From a checkpoint of a small transformer trained on Wikipedia.
Size: 9 layers, width 256, 4 heads of 64, MLP 1024 GELU, vocabulary 2048, 7.63M parameters.
Training: a variant of Muon for these matrices, 368M tokens, 12733 steps.
MLP neurons of a small language model. Each row is named by its layer, matrix (up: input weights) and neuron, and shows model dimensions 128-255. Each number is 128 + 32 x the weight over its row's rms, rounded and kept within 0 to 255.
A block is one neuron, or neurons of one layer that tend to fire together. After each block is what it responds to, as a language model described it from the Wikipedia text at the highest values.

L5.up27 [132 134 179  95 114 140 113 113 139 160  96 123 141 133 129 115 112  87 142 118 109 157 211 100 143 138 140  78  94 115 149  77 103 103 104 131 147  82 104 107 135 125  72 104 135  60 146 194 136 169 154 111 120 103 116 168 131 162 152 163  59 186 135 123 194  95 149 146  62 127 140  89 199 129 147  87 175 119 138 144 173 105 177 150  54  82 130  76  98  86 161  82 170 117 106 136 104 170  67 107  96  91 139 117 143 127 166  96 133 153 209 115 139  91 133  97 155 221 170 155  64 130 124 140 135 127 192 166]
L5.up380 [ 88  63 111 105 146 135 135 137 183 112 119 140 103 132 171 151 121 121  86 174  93  79  97 130 167 144  99  90 170 166 143 137 120 137 103 178 142 135 143 132 145 185 140 153 108 132 151  91 127 105 152  70 145 135 168 206 134 159  96  90 109 124 142 142 159 150 140  97 119 133  82 138 152 134 122 121 114 104  90 107 119  84 178 131  72  74  59 185 159  52 158 162 118 109 118 137 107 190 113 148 114 129 105 109 187 160  97  83 122 171 162 145 109 116 171 134  91 215 121  90 160 159 150 171 138  94 131 102]
L5.up397 [150  99 112 135 127  60 145 119 147 112  82 110 140 141 104 106 141 141 112 144  96 141 118 144 132 116 160  92 160 120 165  96   7 123 113  93 116 108 133 139 161 131 130 102 146 187 109 144 214  97 136 170  88 153 130 138 129 111 179 127  82 139 156 185 188  94 102 151 100 113 126 137  91  94 162 118 167 114 167 156 149 129 133 151 109  77  99 174 113 103 135 151 117  86 140 114 155 103 111 184 149 108 189 118 204 131 100 141 194 148 139 131 162  95 145 126 128 180 149 106 153 117 112 131 154 119 123 110]
L5.up440 [122 110 159 102 170 141 145 127 129  99 153 169 136 160 151 153 166  89 131 124 122 100 180 153 149 103  83 119 106 150  81 165 118 142 134  73  65  76 140 155 124 113 131 179  96 138  71 119 131 144 151 109 137 120  82 131 144 139 142 159 134 123 100 103 144  92 123 146 123 164 157 116 120 118 146 150 162  88  94 140 163 149 181 135 165 144  87 126 114 137 157 156 184 113 133 152 164 141  99 149 158 137  84 107 126 158  84 103  91 136 154 128  91 136 176  83 168 178 158 113 140 135  90 129 127 155 128 124]
L5.up454 [139 111 132 133 140 144 127 118 160 134 108 164  64 162  79 111 180  88 115 153 126 104 127 111 121 107  85 101 154 187  54  85 146 168 134 144 163 166 128 145 148 160 127 114 191 102 121 129  81 129 114 121 144 110 102  53 174 168 151 171 105 147 121 166 106 111  46 103 100 150 143 120 109 135 112  88 103  85 106 147 189 124 137 123 151 164 171 171 150 124 173 109 117 145 116 153 145 148 143 135 151 171 145 130 187 133 114 139 139 145 109 162 111 158 170 147  83 159 105 122  97  86 117 137  96 125 165 101]
L5.up519 [120 114 122 171 104 160 105 124  79 110 130 152 141 130 141  71 171 122  89  56 110 173 165 126 149 122 119 125 141 159 141 142 135 119  86 125 190 129 115 145  98 111  41 142  98 138 192 116 177 167 128 135 143 161 117 142  94 167 102 143 107  93  98 170 100 149 139 138 105 139 155  71 145 101 115 131 163  56 187 184 116 123  39 101 155 157  91 106 144  98 138 121 119 139 105  99 132  89 149 139  79 126 174 137 146 128 159 124  92 188 162 118 133 191 163 157  87 168 135 137 175 111 124 147 132  99 113 130]
L5.up520 [149 139 130 110 135 112 114 162 189 123 117 123 152 177  91 139 150 158 132  94 129  98 116 112 119 151 122 131 120 162 141  92 118 157 188 144 129 116 146 140 150 131  83 114 158 138 124 149 104 145 170 172 161 187 165 146  95 110 159 138  70 122 157  94 116 138 132 113  96  79  89 111 157 164 137 140  89 112 173 138 127 153 114 124 108  99 133 141 182  94 152 141 139 125 192 182 139 187 115 206  86 138  99 171 111 154 142 111  86 180 126 161 134   4 127 117 103 197 157 107 106 120 107 118 143 140 112 127]
L5.up594 [142 140 139  82  88 120 126  85 123 161 101 119 164 102 108 118 110 150 135 101 103 102 165 106 104  92 133 125 115  50 122 151 104 126 195 127 155 148 126 162 158 149 129 117 128 118 160 130 125 150 106 156 128 156 127 152 144 140 158 128 122 184 150 115 149 153 182  94 112 173 150 148 140 144  89 167 147 118 128 126  55 186 131  98  98 157 129 115 117 153 180 144 170 100 176 148 109 109  53 149 126 113  71  98 119 143 136 124  97  99 134 124  98  88 106 104 112  74 118 128 113  96 148  87 116 165 123 124]
L5.up600 [126 115 142 153 131  78  93 130 146 155 147 186 156 144 170 139 132 104  98 148 147 159 160  70 187 215 109  83 145 159 159  92 119 110 104  92 186 142 163 146 105 132  83 116 125 120 147  79 147 148 143  64 124  90 122 160 136 142  44 116  43 175 148 153 131  97 129 103 138 140 125  74 132 132 115 107 185  64 150  97 121 147 125 126 127 146 119 160 124  77 102 130 162  95 200  70 119 122 134 131 124 163 118 128 124 113 143 115 103 129 198 121 144 121 144  92 127 255 115 136 123 116 122  77 136 117  97 153]
L5.up622 [140 165 122 130 128  75  67 205 177 207 137 115 134 105 119 148 149 127 116 212 126  92  95  74 136 168 182  96 132 110 110 131  92 160 139 134 125 143 172  89 127 156 155  61  82 109 139 133 111 148 104  93 133 100 150  99 152 122 108 121 154 106 114 164 123  92 122 103 135  65 118 133 101 154 142  93 154 103 150  96  88 165 147 119 183 142 140  80  92 141 184  90 101 109 140 123 126 142 104 180 119  88 111 110 127 109 146  94 138 127 165 192 122  91  91 146  96 116 118 143 127 123 118 103 140 146 116 141]
L5.up650 [134 113 129  77 111 100  83 117 140 155 125 165 173 139 121 156 168 162 186 134 121 168 128 183 171 166  94 154 146  93  94 190 147 127 136 138  96 153 122 124 119  68 173 121 122 160  74  79  54 127 137 160  83 116 177  81 130 147 142 134 110 158 117 123 124 125 107  85  63 100 109  95 126 114 147  68 131  97 115 113 188 110 102 164  66 142  62 110 119  82 128 175 130 128 158 158 137 135 137 128 156 131 123 137 158 156 129  86  95  55 138  82  89 165 103 118 155 180 146 177 121 131 145 101 129 172 152 138]
L5.up808 [116 101 154 129 153 161 136 116 139 139 188 130  60 164 115 129 126  65 148  99 128 116 129  98 106 124 135  51 119  98 113 147 120 157 120 124 108 161 163 121 123 175 151 151 196 111  96 100 108 224 100 140 103  98 127 158 179 192  83 146  82  64 162  91 167 109 102 165 122 119 122 143 128  91 119 159  78 110 116 119  94 118 121 127 121 140 171 109  58  91 159 107 129 163 125 160  87 129 131 140 127  57  81 150 103 163 113 122 147 116 142 163 116 146 110 146 132 167 147 106 141 193 132 208  97 130 146 102]
L5.up809 [165  99 161 117  93 174 177 129  87 141 103 145 120  67 114 109 124  99 162 152 142  64 154 161  76 155 133  93 174 125 124  91 134  87 131  50 104 126 144 137  44 141  71 131 107 163 120 111  78 127 141 119 171 138 114 116  89 119 150 122 120 115 147 159 160 114 200 115 118  90 117 120  78 110 110 116 102  94 206  94 116 119  88 109 156  87 170  98 138 121 111 147 128  99 176 181 143 100 120 124 152 146  94 168  82 144 170 132 140 127 121 164 108 168 192  64 129 115  79 125 131 157  92 108 101 147 108 166]
L5.up863 [149 175 146 157 144 126  85 101 128 146 108 155 149 145 112  93 181 106  76 213 130  99 173 178 143 119  74 161 213 154 124 183 107 100 143 140 105 142 116  82 134 147 117 146 118  99 122 122 137 138  90 103 175 155 184 140 135 146  83 109 130 181 154  99 102 117 170  96  77 126 123 139 121 132 147 158 151 116 159  92  91 148 175 127  97 114  76 123  99  88 148 155  92  86 118 152 123  78 191 176 143  82  83 133 121 125 138 159  97  97 122 128  93 123 111  95 113 130  94 152 210 150 120 105  68 133 153 113]
L5.up941 [126 126 151 136 161 106 117 126 144  68 122 157  94 113 177 118 145 121  85 106 139 114  83  84 168 137 156 135 161 163  60 146 135 198 148 141 141 140 109 127  99 130 163  92 168  89 118  39 152  97 173 153  93  74  95 142 132 181 129 139  73 153 133 114 139  75 109  90 102 152 116 125 143 129 155  84 159  63 103 194 125 115 174 108  77 107 166 133 132 135 108 121 103 162 118 131  85 138 122 132 118 186 114 134 130 105  76 171  99 135  98 161 129 143 143 189 159 133 119 184 111 136 117 104  99 169 159 140]
L5.up942 [163  97 121 139  93 115 122 196 128 116 127 121 163 128 162 154 125 168 153 104  74 144 155  72 180 198 166 165 142 154 124 146 113  66 153 139 149 115  64 174  41 137 143 141  95 170 152 144 120 124  92 136 122 139 155 179 111 157  80 130 161 117 120 145 139  98 117 145 196 136 103 151 159 154 143  94  85  67  77 108 101  91 152 232 179  79 152  88  74 139 127  95 151 124 113 161 109 194 112 142  88 137 133 103 113 155 122 107 112  86 162 116 109 128 112 136 156 187 153 153 113 198 135 116  98 147 146 135]
Description: Mostly "of" after quantity words such as one of, many of, some of, most of; also "of" in House of Representatives and line breaks after article-title headings.

L6.up209 [104 125 127 126 112  95 101 107  84 125 108 130 123 158 188  84 170 195 115 116  97 197 147 137 115 150 100 155 137  87  93 157 138 137 128 136 117 164 162 166  62 159 142 158 138 134  89 112 180 113 154 161 135 177 126 104 102 105  96 131 171 106 154 111 124 121 160 116  75 140  72 155  65 143 143 178 102  89 195 135 192  95  94 142 136 106 128 160  65  70 151 125  96  89 141 152 155  83 118 162 185 140 124 199 145 182  78  97  72  86 120 157 131  92  77 109  96 143 131 138 180 137 120  99 181 137 166  73]
L6.up323 [174 160 224 116 122 117 137 149 134 128  48 143 160 163 140 122 167  84  90 146 137  96 158 120 103 139  99 133 129 186 138 177 133 118 128  87 117  79 156 133  73 108 159 113 151  80 151 111 183 190 157  93 112 110  96 120 132 117  70 193 101 130 199 110 147 150 121 128 154 153 124 161 110 150 144 112 118 121 126  86 148 125 166 112  82  94 137  92  79 147 136 115  60 101 158 103  92 130 155 167 128 152 137  88 131 134 171  88  82 106 166  64 176 104 118  68 150 169 187 142  82 144 149  80 133 147 140 133]
L6.up934 [167 136 105  79 136 109  55 150 125  77  79 120 118 110 119 126 142 123 120 166 116  98  84  88 150 111 131 152 139 126 177 139 130 128  91 109  83  84 196 147 168  83 147 113 150  78  90 114  74 154 106 133 128  71 106  67 163 126 100 122 151 101 192  88 149 133  95 151 127 124  96  79 113 102 137  82 144 110 148 110 132 139 125 165 171 101 149 127 141  98  79 155 154  76  88 143 111 163 190 186 148 113  97 125  99 113 154 163  75 110 147  71 104 157 109 120  78  68 139 144 112 154  86 191 163 134 216 137]
L6.up972 [194 141  99 152 195 114  97 104 146 128  70 121 202 112 144 127 180 121 127 186 136 100 137 129 116 141 151 163 168 161  85 147 123  46 125 167  98 138  68 134 115 143 157 141 122 148 168 116 163 146 133 129 135  84 157  69 139  97 110 206 127 115  89 143 167  85 175  81 134  81  83  98 102 126 141 164 131 103  78 115 188 101 102 162  85 147 127 123  87  52 183 125 108 126 125  90 159 121 114 152 123  85 135  80 136 198 112  81 100 164 119 119  94 102 146 155 150 119 123 150  75  98 147 125 129 177 167 101]
Description: Closing == or === markers, and the line break right after, that end Wikipedia section headings such as ==History==, ==Early life==, ===KNVB Cup===.

L3.up627 [ 82 133  77 179  86 116  85 116  94 129  86 189 103 147  70  85 149 170 132 184 147  80 120 186 105 166 128 141 143 166 151 142  79 104 155  84 110 118 193 175 117  86 139 156  67 125 132 158 168 131 154 117 143 125 180 143 120 111  89 197 102 126 188 118  84 139 115 120 124 156 124 153 146 121  80 119  89 100 172 158  73 126 164 142 136 105  89  91 152 117 119 154 107 129 100 163 103 134 129 166 105 162 110 140 107 176 111 110 166 118 114 132 185 123  76 154 145 130  91 137 159  92  73  96 148 167 144 136]
Description: Closing ==, === or ==== marks and the line break ending wiki section headings such as History, Cast, Early career; weaker on table cells like DF or m/s.

L5.up34 [164 116 129 136  92 185 136 135 139 136 113 126 169 139 156 115 109 200 123 133 119 103 104 213 103  98 116 123 153 135 142 104 121 138 135 102 102 114  98 127 119 100 135 120  82  77 209 178 181 115  97 155  82 121 150  99 118 190 138 145 103 130 170 110  67 204 131 129  50 127 113  95  96 186  99 147 109 103 151 142 141 103 157 184 111 153 145 137 132 103 133 146 149 160  57 115  72 113 101 140 130 132 126 143 123 144 100 160  86 193 139 135 147 127 135 137 148 146 163 100 114 133  88  74  81 103  74 170]
L5.up348 [111 166 113 146 130 137  71 141 108  88 108 114 100 110 187 153 173 106 115 157  83 135  85 196 109 155  61 106 138 147 112 108 157 131  47 112 124 104 114 149 178 127 172  86  74 127 159 122 166 193  97 142 118 124 184 121 131  97 155 114  85  89  90 162 187 108 109  82 136 132 119  44 137 203  98 103 194 135  88 162 102 107  82 163 161 126 100 125 101  90 129 172 126 190  96 104 111 149 148 157 141 147 168 131 191 113 186 148 155 140 148 147 152 100 179 122 157  81 124 134 105 178 118 186 161 145 138 114]
L5.up370 [111  98 154 126 132 188 129 148  94 121 110 126 122 152 133  61  89 160 111 174 133 111 108 141 122 191  90 152 119 167 130 178 176 175 122 111 123 162 126 107 149  72 152 137 110 122 183 146 184 134 127 160 114  68 140 147 132 124 134 146  60  78 127 100 145 176 112 193  93 101 139 142 139 166  71 149 170 135 133 140 168 133 177 137 236 115 147  58 147 119 128 118  65  50 126 155 214  82 101 177  54  96 129 144 135 147  89 160 191 142 149 118 123 165 145 141  58 157 168 111 203 181  98 143  94  94 129 109]
L5.up416 [161 122  85  75 141 139 118 120 116 125 153  54 114 164 166 126  65 105 138 146  62 141 141 140 140 219 131  64  84 153  68  98 159 133  95 115 140 120 155 148 140 101 124  97 140 124 141  93  93 172  62 127 218 114 151 146 153 121 150 107 138 106 161 161 114  99  95 133 119 136  92  89 168 188 102 161  86  90 136 149 166 155 195 122  76 126 149 148 168 125 219  69 156 102  99 155 135 160 137  79 133 102  71  99 188 102 181 122 100 162  94 118 112 126 106 125 105 128 157 153 135 117 136 154 204 139  93 117]
L5.up468 [108  96  87 132 137 120  45 150 114 162 113 145 110 176  60 124 141 133 104  64 173  59 151 105 131 110  96  77  81 136 103 137 150  75 124 104 128 123 176 181 168 135  63 104 166 107  76 150 137 156 166 135 165 101 141 160 140 139 187  87 156 169 156 140 148 123  91 166 158 188 175 132 143 123 187  84 160 127 119 105 103 143 119 166 121 132  45 135 152  99 134 148 153  73 133 113 124 131 162 135 172 199  92 108  87 151 169 105 136 118 145  95 199  78  81 126  93 142 139 144 169 115 161 119  87  95 121 110]
L5.up479 [113 191 120 169 106 110  87 184  95 130 112 145 126 114 177 102 179 126 128  96 104 124  83 127 130 140 106 118 147 141 114 134 115 135 130 113 139 121 125 120 174 124  95 121 144 110 132  84 131 121 142 124 161 164 123 151 113 152  99  63 135 140 192  54 112 113 133 116 118  91  76 139 135 117  95  85 180 191  83 132 175 138 217 127 157 144 202 122 137  66  43 103 120 169 164 126 149 169 164 125  79 156  91 122 149  95 134 103 170 140 126  88 135 179 130 135 102 183 126  79 150 156 132 103 127 165  38 160]
L5.up556 [153 155  96 155 123 116  77 171  91 101 104 143 172  81  90 147  92 152 128 105 126 112  85 145 101 154 127 138 103 164 119 142 142  98 124 189  95 132 152 139 132 128 124 153 177 159  99  73 196 145  84 157 157 104 171 120  72 155 140 114  89 151 195 113 119  93 103 172 108 127 112 125  98  93 133 151 120  83  65 155 126 124 167 193  97 172 171  99 187 133 141 109 105 120  73  98 142 132 100 140  51 107 155 155 152  99 117 151 134 181 111 157 124 132 140 129  66 127 118 128 113 152 110 130  92 129 117 162]
L5.up599 [ 79 194 151  94 139 105 131 164 150 122  98 107  96 147 181  69 109 194 115  62  83 150 103 181 135 128 140 121 109 111  98 131 137 127 128 107 189 130 110  86 129 133 133 137 152 126 124 106 106 199 140 106 146 131 142 121  92 162  94 159 103 128  90  97 101 146 103 138 106 160 122 121 124 207  94 105 142 170  57 149  92 152  86 142 115 138 148 130 118 132 104  75 161 174 137 111  69 109 117 177 129 121 135 128 165 156 153 154 120 176 182 103  62 124 132 134 152 127 108 140  62 150 148  84 150 159  53 135]
L5.up667 [103 103  72 156 158 181 133 137 134 155 159 114 131 119 192 161 106 103 103  85 132 107 127 120 133 147 156 156 122 156 147 105 186 132 120 100  70 169 115 146 139 123  79 131 154  96 139 114 156 123 122 143 158 170  93  73  86 195 100 162  85  93 124  61 131 171 127 131 146 150 106 102 118 138 116 111 139 132 130 143 122  87 135 136 128  82 124 101 152 135 147 147  98 177 139 115 140 160 137  90  62 154 163 169 153 111 160 109 116  96 113 134  66 162  85 196 144 163 106 114 187 133 139  93 115 121 174 137]
L5.up849 [ 90 144  67 139  90  75 148 124  92 100 115 132 146 128 105 119 153 151 107  93  79 143 101  84 139 109 124  81 116 170 137 124 115 142 144 175 137 143 177 153  77 105  87 121 139  84 105  88 181 133  62 139 196 130 137 148 103  87 144 103 108 171 124 125 175 113 146  95 108 115 108 110 159 183 100 143 156 102  93 124 127 130 141 142  93  91 151 117  98 115 143 110 192 121 132 101  88 170 193 143 127 106 148 126 107 207 159 188 171 147 145 120 128 128 142 117 181 195  55 156 166 103 122 140 170 128  71 101]
L5.up882 [141 154 109 153 199 164  98 155  61 142 154 101 108 150 144 141  99 105 111 150 178 110  95 151 154 166  81 111 118 153  82 148 179 155 106 144 166  94  79 134 117 126 138 125 162 117 157 132 118  94 133 166 160 104 116 114  98 123 117 132  73 104 131 129 181 128  99 106  91 144 102 116 151 120 139  88  97 138 134 144  91 113 133 146  93 144 127  65  84  99 151  28 103  95 145 108 141  66 130 124 120 182 139 149 228 199 188 245 122 117  54 131 148 114 209 152 143 148 105 126  91 193 125  86 111 123 124  95]
L5.up900 [ 90 117 100 119 145 101 135 172 107 168 148 148 121 123  77  75 105 107 148 131 119 116 154 159  90 165 130 163 113 124  78 122 201 136 153 111 121  96 175 168 146  82 124 160 130  86 116 108 107 179 155 140 185 158 214 137  58 146 136 130 135 127 133  96 141 140 136 163 141  97  87 142 131  96  87 128 171 156 139 100  89 179 122 132 108 199 135 151 146 181  90 100 154 134 172 167 166  97 141 148 103 102 115  97 150 124 131 147 130 133  97  89 100  94 126  72 180  70 164 106 104 137 154 142 149 170 112 125]
L5.up958 [103  95 120 139  70 167 142 123 129  53 108 141  95 135 191 126 116  91 124  96  71  96 132  86 124 158  83 122 128 198  70 145 133 157 135 130 128 116 177  86 141 125  90  70 124  95  91 156 126 104  98 142 136 103 141 152 130 132  90 115 118 120 147 139 141 115 183 128 161 116  50 130 174 152  78  99 131 109  78 108 147 119 108 111 147 104 109 154 135 127 117  90 179 107 156 159  91 135 172 129  92 116 157 135 133 134 180 168 124 132 115 110 119 123 121 110 200 106 109 126 146 132  49 132 186 153  83 140]
L5.up966 [ 92 135 110  80 122  75 144 134 119 127 140 141 116  86 148 131 111  86  47 127 140 150 162  72 113 207 158 116 151 171 167 151 155 154 134 157 126 130 105 102 145 126  97  66  78 113 195 178 166 151 166 152  95 121  58 127 110 148 131 120  80 106 164 132 122 116 138  66 122 119 153  95 180  92  84 159 186 130 138 142 132 121 123 117 112  70 123 153 173 111 150  68 147 131 170 155 120 123 172 145 142 113 126  54 160 150 101 155 156 107 146 141 123 138  99 120 115 123 152 127 148 179 135 103 103 126 123 122]
L5.up973 [103 194 140 106 171 166 117 103 121 127 129  88 128 161 116 115 193  76 146  79  45  90 120 140 149 161 123 141  79 162  81  90 100 162  93 100 108 157 154 162 106 115 113 107  97 105 124  91 197 177 121 117  98 174 119 111 108 122 126  90 118 132 146 124 164 115 149  93 110 147  74 139 141  94  70 135 148 190 145 132  99 153 118 144 126 115 152 123 142 124 119  50 104 137 143 124 149 182 174 112 171 160 140 175 132 136 184 101 111 110  93 162 112 121 136 166 196 115 105 150 109 174 106 134 132 165 106 102]
L5.up991 [167 126 118 144 121  99 160 157 104 134 118 148 110 118 134 182 111 161 119  94 141 150 131 205 100  99 137 140 114 164  96  69 123 155 106 184 173 157 116 107 123 118 144 201 161 102 114 116 152 154  69 170 142 147 165  78 114  91 152 196  94  82 132  91 129 122 127 127 113 171 112  79 112  93 137 129 186 106 129 100 122 129 140 151 102  68 120  84 101  80 199 108 167 117 133  96  96  52 136 160 131 113 114 107 165 100 134 133 114 100 109 218  87 158 142 126 134 147 158  81  86 141 153 135 108 124 111 102]
Description: Token right after a number or number word, like one or, one of, ten-sion, 1,567, 11 yard, even inside words.

L3.up718 [113 131 105 139 127 169 150  69  96  98 124 136 116 147 135 162 134 118  83 111 107 116 212  63 143 143  89 117 125 143 140 101 134 123 143 176 121 128 147 138 199 148 165  94 170  93  82  97  65 158  95 114 104 117 154 135  88  81 121 108 132 109 143  81 130 144  59 118 153 118 110 150 107 158 148 147 127 164 128 142 130 200 178  74 116 118 146  74 179 118 122 105 118 138 168 111  73 106 134 166 134  86 119 119  95  99 126 178  82  72 127 108 147 150 110 109 202 151 102 142 147 170 188 123 101 105 158 182]
Description: The word "of" after quantity words (one of, many of, a total of), and odd mid-word pieces like h(our), over-sh(adowed), f-lo(ating).

L6.up70 [141  84 143 107 154  93  85 132 127 135 134  99 106 137 165 110 128 142 101 101  98 102 172 185 153 163 154 125 108 177  92  97  99 144 132 107 127 201 134 139  99  96  64 139 113 121 122 130 191 166  92 125 144 143 143 108 152 139 114 103 134 209 137 119 108 104 131  88 135 106 148 121 134 189  53 132 156 138 168 122  92 126 172 130 116 140 157  62  94 133 116 124 111 128 150 165 148 139  82  77 159 162 157 191 110 105  77 141 134 126 129 168 173 182 126 162 139 109 197  51  75 168 133  97 108 156 183 159]
L6.up301 [145 107  70 133 122 111 122 107  97  88 118 138 122 126  78 104  76  43  94 131 105 109 142 213 130 116 104 149 110  77 119 140 120 181 111 158 168 103 142 114 125  97  67 179 159 147 175 192 151 152 192 121  85 103  81 131 114 216 144  95 107 161 129  84  88 142 137 154 121 115 120  71 185 153  75  91 171 135 152 169 143 138 145 109  86 108 122 150 149  96 105 118 174 179 122  87 149  93 147 105 151 134 126  84 175 142 147 183  85 152  82 148  96 183 103 103  81 168 130 108 114 137 166  98 139 137 117 167]
L6.up371 [106 119  83 119 188  91  88 146 160  90 163  76  65 145 120 129 168 171 183 123 121 150 153 147 138 130 162 137 127 102  97 129 167 116 168 143 152 129 106 198 139 129  89 128  88 147 161 165 112 155 119 105  69  87 155 180 110 191 125  79 129 164 170 119  30 190 137  88 141  90 182 113 164 183  69 156 163 167 162 157 122 124 172 132  59 126 142 135 168 111 179 135  74 113 196 135 101 123  83 154 135 114 133 159 200  96 137 186  99 129 142 120 143 140 124 119 128  87 157 111 111 136 131 129 108 125  80 104]
L6.up673 [129 147 119 141 124 200 178 129  66 177 150 111 145 155  97 127  75 144 130 105  98 117 114 157 165 129 162 105 153 104 122 135 124 157  82 131  89 123 133 159 186 124  66  86 114 127 187 143 135 207 146  92  93 104 128 105 106 228 148  78 147 175 170 175 126 113 147  81 118 153  99 112 145 157 140 156 135 119 179 173 105 133 202 169 119 127  74 127 133  91 120 125 147 160 107 155 127 120 195 157 106 199 199 174 164 133 138 170 111 140 124 159 108  72 109 141 153  99 138 120 156 131 126 126  87 107 152 124]
Description: Commas and decimal points inside numbers, right after the leading digits, as in 1,928 mm, $14,974, 3.5/10; weaker on ordinary clause commas.